{"n_layer": 18, "d_model": 384, "n_head": 6, "n_kv_head": 1, "head_dim": 96, "d_mlp": 1536, "vocab_size": 8192, "activation": "gelu", "norm": "layernorm", "norm_place": "pre", "norm_eps": 1e-05, "positions": "rope", "rope_base": 10000.0, "rope_fraction": 0.25, "qk_norm": false, "attn_scale": 0.102, "bias": "none", "tie_embeddings": true, "parallel_block": true, "init": "normal", "init_std_qkv": 0.0224, "init_std_o": 0.0, "init_std_up": 0.0224, "init_std_down": 0.0, "optimizer": "muon_variant", "lr": 0.00126, "weight_decay": 0.0, "lr_head": 0.00648, "grad_clip": 1.0, "warmup_steps": 200, "schedule": "wsd", "decay_fraction": 1.0, "decay_shape": "linear", "final_lr_fraction": 0.0, "batch_tokens": 131072, "seq_len": 1024, "doc_mask": false, "train_tokens": 598300000, "steps": 4565, "dataset": "wikipedia_en"}
MLP neurons of a small language model. Each row is named by its layer, matrix (up: input weights) and neuron, and shows model dimensions 16-79. Each number is 128 + 24 x the weight over its row's rms, rounded and kept within 0 to 255.
After each neuron's rows, "fires on" lists the tokens most often at its 100 highest values on Wikipedia text that the model never trained on.

L2.up1375 [132 106 109  67 132 137 102 147 132 155 111 150 120  79 108  85  88  83 114 117 122 107  95 110  96 110 146 139 136 126 116 146 130 171 135 171  94 117 161 146  88 144 166 141 143 142 131  97  88 155 161 103 145  99 140 135 136  81 154 151 145 156 162 135]
fires on: " before", " ?", " Mo", " Dol"

L2.up152 [143 160 133  86 159 117 113 146  97 160 150 103 143 159 124 100 116 132 140 120 134 118 125 133 115 101 128 151 104 121  99 152 102 101 115 163 128 146 179 132  93 138 164 119 124 111 170 120 102 141 146 117  96 122 114  75 133 123 115 107 136  85 140 164]
fires on: " Man", " ch", "Ch", " world", " buildings"

L11.up812 [134  65  95 161 153 113 118 118 151 108 115 153 151 122 212 114 120  84 110 141 137 146 106 152 135 109  78 112 163 109  74 114  73 133 134 125 132  87 141 109 112 104 135 132 150 129 116 123 141 121 129 162 120  91 104 112 117 125 113 168 111 134 112 102]
fires on: " to", " and", "pp"

L11.up1053 [ 97 110 123 112 101  87 148 110 150 108 143 143  73  95 101 148 137 136 110 155 140 110 135 120 154 145 133 144 128 140 148 161 130 100 115 148 140 147 133 162 127 119 145 128 124 100 129 159 191 128 147 125 120 148 142 131  97 125 126 118 127 114 145 170]
fires on: " of", "-", " has", " have", " had"

L14.up1481 [101 159 167 149 107 185 132 144 115 101 172 140 112  95 134  66 173  86 129 121 138 116 115 112 110 147  97 133 133 147 104 138 126 144 140 140 109 151 113 156 150 147 107  90 123 110 125 124 148 112 161 193 164 161  89 146 112 149 169 103  86 117 149 138]
fires on: ",", " ("

L2.up927 [169 147 108 119  85 132 123 123  95 117  95 120 110 112 152 126 174 166 132 154  87 132 155 156 141 156 130 117 106 170 137 135 106 168 133 123 127 124 187 122 116 116 136 112 101 134 131 183 125  96 102 146 134 149 142 138  90 176 128 116 125 130 162 117]
fires on: "ort", " fight", " love", " Club", " Fort", " relationship"

L7.up1303 [120  94 148 100 121 122 145 132 165 128 157 135 123 129 142  92 109 136 108 136  95 163 154 131 122 108  96 135 120 117 137  88 158 112 140 111 129 122 142 114 113 174 137 117 142  93  83 112  87 157 133  94 105  93 172 126 156 153 154 153 134 133 167 117]
fires on: "n", "t", "sp", "on", "ko", "nes"

L2.up7 [149  92 138 103 124 143 116 146 188 142 128 113 147 135 173  99  90 111  83 162  92 140 132 116 104 116 181 130 101 134 131 117 162 143 138 140  79 136  96 114 109 105 107 117 135 109 132 113 118 152 135 170 184  99 122 129 164  98 126 111 127 123 105 155]
fires on: " known", " par", " Bur", "ida", " ce", " far"

L2.up216 [151  88  82 137 111 101 134 138 141  92 130 112 114 120 139 110 117 137 130 167  94 123 128 149  94 128 141 135 120 155 152  96 123 123 158 132 126 154 171 117 121 149 126 160  78 110 165 132 144 149 136 106 151 132 128 173 134  94 163 115 123 132 114 123]
fires on: "O", " song", "\"", " Ut", " /", " they"

L7.up511 [122 162  95 104 115  97 126 137 129 119  98 131 115 112 111 115 100 144 116 203 143  98 107 123 108  87 104 118 127 119 168 121  93 111 124 124 141 122 115 135 113 122 131 121  93 136  97 199 149 106 115  87  92 115 120 112  61 105 131 103 180 148 120 137]
fires on: "-", " plot"

L2.up1370 [160 137 112 124 119 135 151 125 136 110  79 107 150 110 142  93 143 150 136 147 116 131 128  77 105 169 131  93 134 114 127 136  95 141 143 127 120 135 152 132 129 144 153 110 129 104  83 106 134 141 105 145 102 151  81  95 113 124 123 138 125 137 113 121]
fires on: " expl", " explo", " director", " editor", " Maryland", " Director"

L14.up1033 [154 121 146  84 111 129 128 150 146 130 138 162 122 140 136  96 138 148 114 108  89 110 101 136 152 107  73 130 119 109 127 147 159 127 109 153 110 148 143 113 121 187 145 116  55 122 127  89 122 109 137  99 182 105 150 149 109 173 182 112  92 124 182 134]
fires on: "s", "ir", "v", "t", "n"

L11.up1524 [114  83 116 127 130 105 147 131 154 135 139 171 155 111 131 131 115 137 165 152 121 134 104 152 127 140 146 124 129 104 106 121  81 116 133  97 144 103 186 133  76 132 107 127 136 113 116 127 120 120 119 164 155 141  91 146 146 124 133 183 116 149 127 111]
fires on: " a", " to", "te", " could"

L11.up302 [143 132 139 115 107 149 134  92 104  67 147 141 118 134 149  63 126 111 105 119 117 132 111 114 155 133 135 150 100 156 123 144 117 119 109 128 160 137 172 106 100 151 151 120 139 156 117 138 131 142 152 139 148 140  94  99 145 139 169 131 155 143 146 143]
fires on: " \"", "\"", ",", "|"

L14.up1504 [ 98 137 149 143 120 139 111 115 146 123 163 124 133 153 110 102 126  87 118 144 133 133  98 136 123 127 111 123 111 117 137 138 144  87 167 149 107 116 122 168 122  97 114 166 172 130 142 146 123 128 158 187 152 125 121 136 118 152 137 159 122 141 134  81]
fires on: ",", " |", " (", " from"

L11.up1193 [149 131 137 147 171  91 125 107 139  97 125 171 110 139 116  96 112 129 142 113 113 151 153 136 173 122  91 126 111 120  94 138 142 140 142 163 169 121 165 137 120 112 137 137 147 109 129 147 133 136 126 158 168 122  81 143 106 113 133 141 129 147 119 111]
fires on: "-", " to", " of", "les", " in"

L2.up577 [ 87 147 118 117 126 103 149 114 128  96 146 108  87 140 111 112 136 137 138  93 105 140 129 137 114 124  97 128 150 124 149 145 113 158 134 151 126 106 152 131 167 143 127 150 141 148 152 147 117 116 156 149 194 148 159 108 124 131 143 116  92 126 133 124]
fires on: "ham", "im", "mel", "ach"